Weights of a small transformer language model.
Size: 15 layers, 8 heads of 32 (2 for keys and values), MLP 512 SwiGLU.
Architecture: RMSNorm before each block, rotary positions, no biases in attention or MLP.
Training: a variant of Muon for these matrices, 204M tokens.
MLP neurons of a small language model. Each row is named by its layer, matrix (gate and up: input weights; down: output weights) and neuron, and shows model dimensions 32-95. Each number is 128 + 24 x the weight over its row's rms, rounded and kept within 0 to 255. A neuron's up and down rows have the sign that makes its largest values positive.
After each neuron's rows, "fires in" lists the words (lower case) most often at its 100 highest values on Wikipedia text that the model never trained on. A number after a token or word is its count.

L6.gate8 [153  93  92 132 142 138 106 175 121  84 118 136 146 152 113 100 105 128 108  92  96  96  96 146 171 155 110  88 124 182 111  83 143 148 137  94 137 114 128 126 142 183 136 125 161 136 119 149 139 128 117 215 140 123 125 118 114 135 176 163 151 156 132 130]
L6.up8 [117 138 133  99 149 139 115 165 139 126 112 119  86  73 131 119 152 142  95 115 129 131 141  92 126 151 114 138 154 102 134 124 155 121 134 115 130 108 119 130  78 142 139 122 127 161 109 137 126  46 118 154 151  94 133  86 128 148 158 111 116 114  90 136]
L6.down8 [ 72 122 177 146 128  97 154 137 155 157 107 101 142 162 100 164 158  91  75 103 132  95 105  99  69 104 121 127 107 120 190 136  92 160  79 112 112 140 124 132 132 127 105 136 121 140 175 126 142 135 133  87 107 131 150 128 135 110  82 150 124 111 117 168]
fires in: "of" 58

L6.gate210 [148 126 113 136 109 109 117 152 136 109 140 140 100 124 185  97 146 147 114 117 138 109 113  92  76 116 156 133 150 164 111 152 119  82 119 141 151 113 131 120 141 134 147 146 150 128 113 138  87 105  99 144 141 119 151 123 119 150 124 155 105 158 156 160]
L6.up210 [172 118 129 161 135 116 136 105 114 112 132 110 134 106 152 139 121 132 113 141 135 127 103 135  84 102 112 130 146 130 123 110 137 121 104 166 135  99 134 104 103 115 137 113  98 109 127 165 112 138  84 145  83 130 146 135 110 116 145 159 125  87 137 120]
L6.down210 [144 113 144 147 144 113 143 171  59 147 189 148  86  91 154  83 190 108 106 118 108 112 142 146  95 108 133 104 178 151 120 128 153 107 126 136 132 104 120 106 132 127 148 154 129 127 130 103  99 134 105 134  91  99 151 123 150 166 129 110 104 151 146 109]
fires in: "that" 51, "which" 19, "also" 6, "now" 4, "who" 4

L2.gate33 [139 146 134 110 136 122 110 105 100 111  96  81  88 106  80 147 125 141 189 149 172 103 125  95 110 126  98 135 113 133 124 109 128 106 108  90 137 147 155 118 112 148 131 113 180 151 115 115 185 110 127 117 100 129 109  96 140 107 144 177 131 176 108 122]
L2.up33 [152 140 140 113 190  99 109  87  97 163 128 135 119 110  83 133 104 139  90 127 127 101 163 108 153 129 153 120  95 125 148 137  98 104 160 144 134 159 159 173 128 155 155 139 189 146 116 131 138 101 127 143 149 126  70 165 123 178 141 154  97 137 133 140]
L2.down33 [143 126 150 118 135  94 122 100  98 150 136 106 119 110  77 156 119 113 110 168 110 102 162 112 103 163 122 153 144 109 169 102 186  92 125 112 150 116 142 113 123 130 121 140 157 167 113 100 149 119 151 106 141 144 150 109  98  78 148 159 106 149 137 120]
fires in: "no" 35, "1" 15

L2.gate13 [163 171  78 164  91 121 117 103 117 135 130 157 113 121 115 152 101 145 116 106 150 116 139 131 120 142 142  89 114 155 111 128 112 162 153  79 137 158 128 132 197 114 121 107 133 144 104 178 128  81 108 129  94 156 116 144  84 126 161 162 110 124 122 159]
L2.up13 [156 118 136 167 109  97 146 113 128 154 142 142 120 128  68 149 133 126 125 116 161 103 142 111 107 124 110 110 101 154 103 137 103 125 152 123 148 137 142 131 160 157 135  86 125 130 136 149 105 118 152 100  71 144 118 147 110 102 146 160 122  98 117 145]
L2.down13 [106 157  89 128 138 175 122 142 133 113 141 122 114 132  82 171 114 129  69  89 143 102 155 123 114 136 143 129 131 140 121 121 143 129 158 106 117 146  84 128 173 140 126 127 135 124 136 145 115 100  95 115  92 137 125 124  85 106 113 154 130 117  90 143]
fires in: "any" 16, "all" 14, "no" 13, "every" 7, "mcallister" 6

L2.gate441 [132 156 104 148 100 116 113 146 132 109 150 107  99 136 123 134 166 140  87 123 121 130 100 127 132 134 163 124 128 129 125 134 100 104 122 108 163 179 129 183 106 124 136 138 160 126 138 123 135 117 122 130 112 110 169  89 137 117 146 153 113 121 138 141]
L2.up441 [113 173 103 106 117 115 151 159 130 103 153 115 102 173 134 116 141 120 116 109 112 129  82 139 135 133 160 124 131 127 155 149 115 119 147 114 139 152 148 168 120 122 132 110 147 125 141  98 130 122 131 156 127 122 155 114 101 112 124 138 111 135  92 120]
L2.down441 [163 135 116 110 160 151 137 122 161 116 138 155 140 128 108 126 155 119 105 120 115 135 152 118  98 130 160 132 131 117 147 121  75 142 117 125 120 136  84 137 157 131 119 146 137 161 105 135  84 107 143 135  73 120 108  96  93 135 141 136 156 158 107 105]
fires in: "his" 24, "their" 14, "of" 9, "dumerilii" 6, "took" 4

L2.gate59 [154 130 170 117 115 130  85 153 153 118 144 140 109 152 108 143 173 124 105 129 152 151 148 130 101 173 129 152 128 129 128 106 137 148 118  95 147 121 124 123 104  95 139  99 137 144 151 132 117 106  99 141 112 118 163 133 124 119 133 143 161 147 115 153]
L2.up59 [155 138 172 139 146 171 136 137 106 104  78 102 112 119 101 130 159 141  87  96 129 161 119 119  79  90 143 154 137  94 126 122 144  82  89  83 146 141 157 143 133 130 182 156  95 163 153 158 143 107 156 149  88 132  79 136 106 107 119  82 125 107 106 141]
L2.down59 [104 121  82 153 160 105 156  99  92 103 116  81 160 122 141 113 177 152 126 144 168 112 106 127 112 144 135 139 105 118 133 153 155  83 126 153 170 150 154 111 108 172 144 130  99  81 167 132 136 133 154 130  91 137 152 126 114 117  65 126  92 121 149 119]
fires in: "found" 18, "out" 13, "place" 11, "based" 8

L4.gate497 [126 127 131 149 167 111 125 152 110 146 153 122 120 120 117 110 145 157 121 142  99  98 142 143 169 112 138 137 161 113 134 105 102 121 130 155 144 119 130 129 118 112 128 127 150  70 114 143 122 168 135  94 158 135 126 118 157 152 130 136  56 115 128 119]
L4.up497 [158 129 148 103 115 125 133 108  74  94 117 132 165  89 106 133 158 127 158 155  84 131 106 134 144 131  95  98 164 108 144 136  95 142 111  89 127 117 146 137 162 134 110 114 135  91 100 117 109 170 139 150 120 111 117  79 177 131 102 131 106 109 108 122]
L4.down497 [153 127  76 131 107 168 103 107 100 116  86 139 152 109 101 107 151 185 109 192 143 120  98 107 137  69 123 170 154 118 136 144 135 133 125 156  94 123 159 147  98 126 191 110 116  88 101 124 156 147 153 104 118 108 124 136 160 115 119  96 157  99 137 164]
fires in: "in" 17, "made" 12, "appearances" 11, "league" 10, "championship" 7

L11.gate399 [140 101 133 111 114 187 152 106 121 119  78 149 137 112 100 168 109 120  95 145 101 119 152 119  80 139  97  88 147  92 151  89 129  80 150 111 159 125 160 112 158 151 159 124 144 135 121  87 123 130 186 146 163 159 106 145 154 100 123 136 118 131 145 142]
L11.up399 [118 106 140  76 173 121 136 140 107 135 143 152 137 132 132 167 129 123 124 160 121  77 142 126 102 121 143 120 102 156 130 122 113  91 110 139 129 152  93 116  92 129  89 140 116 107 105  99 163 156 150 127 157  70 136 126 127 143 132 114 161 146 134  99]
L11.down399 [162 125 123  77 160 151 113 115 103 146 131 126 116 115  83 131 139 122 146 151 131 112 124 131 134 100 139 138 137 138 160  78 131 118 124 135 125 141 139 113 137 155 133 163 120 100  85  94 109 109 125 130 111  96 103 147 121 114 161  96 134 114  99 140]
fires in: "1" 28, "3" 20, "4" 13, "2" 11, "5" 4

L2.gate89 [143 132 180 102 129 113  85  99 136 128 170 116 124  66 110 181 129 123 125 139 129 115 148 124  86 156 103 108 119 118 106 131 131 135 129 134 180 117 129 159 169 117 102 121 151 112 140 106 112 147 110 117  93 150 129 106 126  93 180 124  81 153 103 132]
L2.up89 [121 163 130 159 132 140 125 127 114 140 107 138 136 103 125 128 126 154 161 146 138  95 114 145 100 125 162 148 145 139 147 134 139  98 171 131 149 110 108  94 127 105 143  61 146 128  82 143 144 115 169 155 114 152  79 115 151  91 122 109  96 135 131 112]
L2.down89 [146 129 132  93 114 144  87 176 138 176 111 127 143 144 144 111 128 103 149 141 138 142 105 183 123 133 133 112 110 104 142 151 132 119 154 145 126 111 117 116 133 117 111  96 128 164 124  74 161 152 148 138  69 157 110 135 137 135 134 149  64 163 157 101]
fires in: "not" 50, "still" 13, "often" 5, "no" 5, "never" 4, "even" 4

L3.gate273 [110  92 119 144  95 130 154 107 136  82 149 145  96 120 155  97 126 125 158 125  99 122 124 144 100 136 119 144 122 132 124 150 107  85 114 137 133 139 110 159 153  84 111 162 129 136 134 169 129 133 105 121 149 132 128 137 156 167 136 156 141 106  81 139]
L3.up273 [126 117 139 148  67 132 136  87 101 124 155 151 125 112 159 126 112 151 127 143 101 117 124 148 141 147 125 105 142 147 144 164 118 118 130 131 136 150 155 137 127 124 156 150 133 128 146 159 164 144  78 195 126 132 164 129 107 140 119 169 131 137 123  89]
L3.down273 [178 115 136 166 112 159 137 134 151 135 136 164 144 108 106 121 133 117 140 157 108 132  88 143 146 149 166 141 141  92 126 127 117 121 132  91  60 142 151 112 119  96 139 111 102 161 142 161 103 119  84 158 106 148 184 117  83 111 143 138 146 142 150 112]
fires in: "his" 32, "s" 25, "their" 8, "split" 6

L4.gate145 [ 84 177  97 119 123 135 120 143  90 162 145 147 120 144  84 149 131 145 131 121 114 104 151 124 178  96 126 152 175 145 166 124  96 154 101 102 117  95  92 146 100 145 132 138 150 112 124 151 170 128 110 156 121 124 168 140 185 104 116 109 125  59 121 133]
L4.up145 [120  81 124 141 146 113 125 150 126  79 120 162 139 128 112 120 111  97 139 136 180 148 120 160  85 114 102 153 122 125 136 138 131 112 141 109 121 141 111 153 148 114 126 117  92 177 145 117  96 105 140 108 132 154 129 120  86 154 123 143 109 165 149 142]
L4.down145 [147 128 144  88 116 122 148 126 147 154 115  89 110 110 135 152 118 107 112 145 147 132 160 129 121 131  65 134 115 113 104 124 161  49 143 130  88 105 127  94 126  96 105 120 125 153 140 145 140 120  95 103 112 141 125 123 104  92 147 152 118 158  97 124]
fires in: "of" 58

L5.gate196 [160 127  70 168 139 112 155 128 130 120 103 101 128 151 114 115 161  93  96 113 163 122 120 152 156 169 150 105 125 104  68 107 121 120 150 108 118 118 125 154 116 165 126 132 139 152  94  99 116 137 107  87  99 157 106 144 136 121 155  76 155 206  96 106]
L5.up196 [194  64  86 148 112  78 172 128 165 122  98 101 144 134 123 169 107 133 125 147 153 137 103 133 169 127 134 108 108 149 118 129 124  70 148 131 122 123 140 120  99 180 150 139 113 140 154 147 164 136 102 146 119 134 117 103 141 137 124  95 103 178 121 159]
L5.down196 [125 135 134 141 143 110 121 136 120 112 135  97  88  71 121  76 133 149 132  64 168  86 154 117 129  82 107 119 135 115 123 109  97  96 130 106 152 114 106 138 143 123 137 115 118 126 141 147 155 122 105 166 145 133 143 126 140 107 116 117 117 124  88  99]
fires in: "of" 38, "for" 9, "to" 5, "tactical" 4, "environmental" 4

L11.gate281 [129 119 164 168 156 133 154 123  80 102 147  89 140 144 119  95 118 128 100 181 128 123  98 134 122 135 135 138 138 105 129  86 160  70 151 148 141 133 150  90 120 141 100  68 150 139 131 160 120 159 157 140 133 100 120 130 119 130 168 156 140 175 169 162]
L11.up281 [130 126 154 157 162 111 123 148 154 137 116 140 144  86 134 131 100 108 104 165 123 136 127 148 111 142 149 135 124 116 117 112 112 113 159 104 133  88 119 178 106 135  86 100  56 140 116 143 120 109 145 126 151 140 158 134 129 165 136 145 101 127 131 139]
L11.down281 [124 119 116 119 121  94 136 125 124 143 129 123 138  91 116 129 131 125 136 116 138  95 136 168 131 146 141 136 169 136 119 126 126 158 134  98 128 111 169 104 102 120 148 117 143 135 102 145 107 135 125 158 114 134 116 142 118  99  98 111 133 111  94 160]
fires in: "such" 44, "of" 13, "following" 4, "for" 4

L5.gate4 [149 176  51 130 113 147 151 137 101 109 105 101 102 129  89 118 113  96  97 154 135 136 171 148  89 128 103 132 154  98 130 114 128 111 100 114 133 128 117 105  88 136 154 174 113 113 142 116 147 116 123 110 127 113 123 100 125 140  90  73 126  88 135 128]
L5.up4 [135 112  99 168 139 111 173 119  92  55 126 156 121 106  90 148  94 113 121 126 155 153 129 140 143 124 148 101 112  75 130 125 141 113  96 115 133 115 106 106 158 144 147 160 146  77 131 127 162 129 104 167 150 181 162 107 140 150 110 114 129  88  83 129]
L5.down4 [139 139 126 131 133 116 170 147  98 109 122 134 115 119 129 116 156 142 135 130 171 102 144  92 132 135 121 145 111 120 130 129 132 124 156 150 117 127 137  86 150 138 125 123 131 137 142  82 118  94  91  90  93 123 145 141 114 100 138 141 166 101 158 146]
fires in: "of" 80, "for" 12, "played" 7

L8.gate102 [145 140 119 128 148  92 131 129  83 162 136 135 100 111 126 147 138 128 152 124 127 148 111 117  46 139 158 144 157 149 136  96  88  90 104  97 138 145 127  96  91 118 128 141  93 119 150 134 130 109 110 113 110 137 120 136 119 115 101 122 120 146 115 116]
L8.up102 [ 76 105 105 138 115 103 103 113  88  84 146 131 109 147 145 104 114 153 147 130 112 129  89 144  51 145 149 127 126 139 131  92 175 121 122 117 136 137 124  89 104 156 136 137 133 150 142 122  88 110 154 131 121 102 123 183 134 103 141 120 117 132  97 114]
L8.down102 [152 152 125 130 126 111 126 173  86 156 130 138  94 122  92 156 167 108 135 134 122 129 135 131 117 119 124 135 152  70 182  75 143 146  97 139 141 122  94 145 122 135 118 116 123 148 133 118 137 125 134 126 138 148 140 165 139  69 145  98 100 130 108 119]
fires in: "and" 43, "with" 10, "university" 7, "that" 5, "institute" 4, "which" 4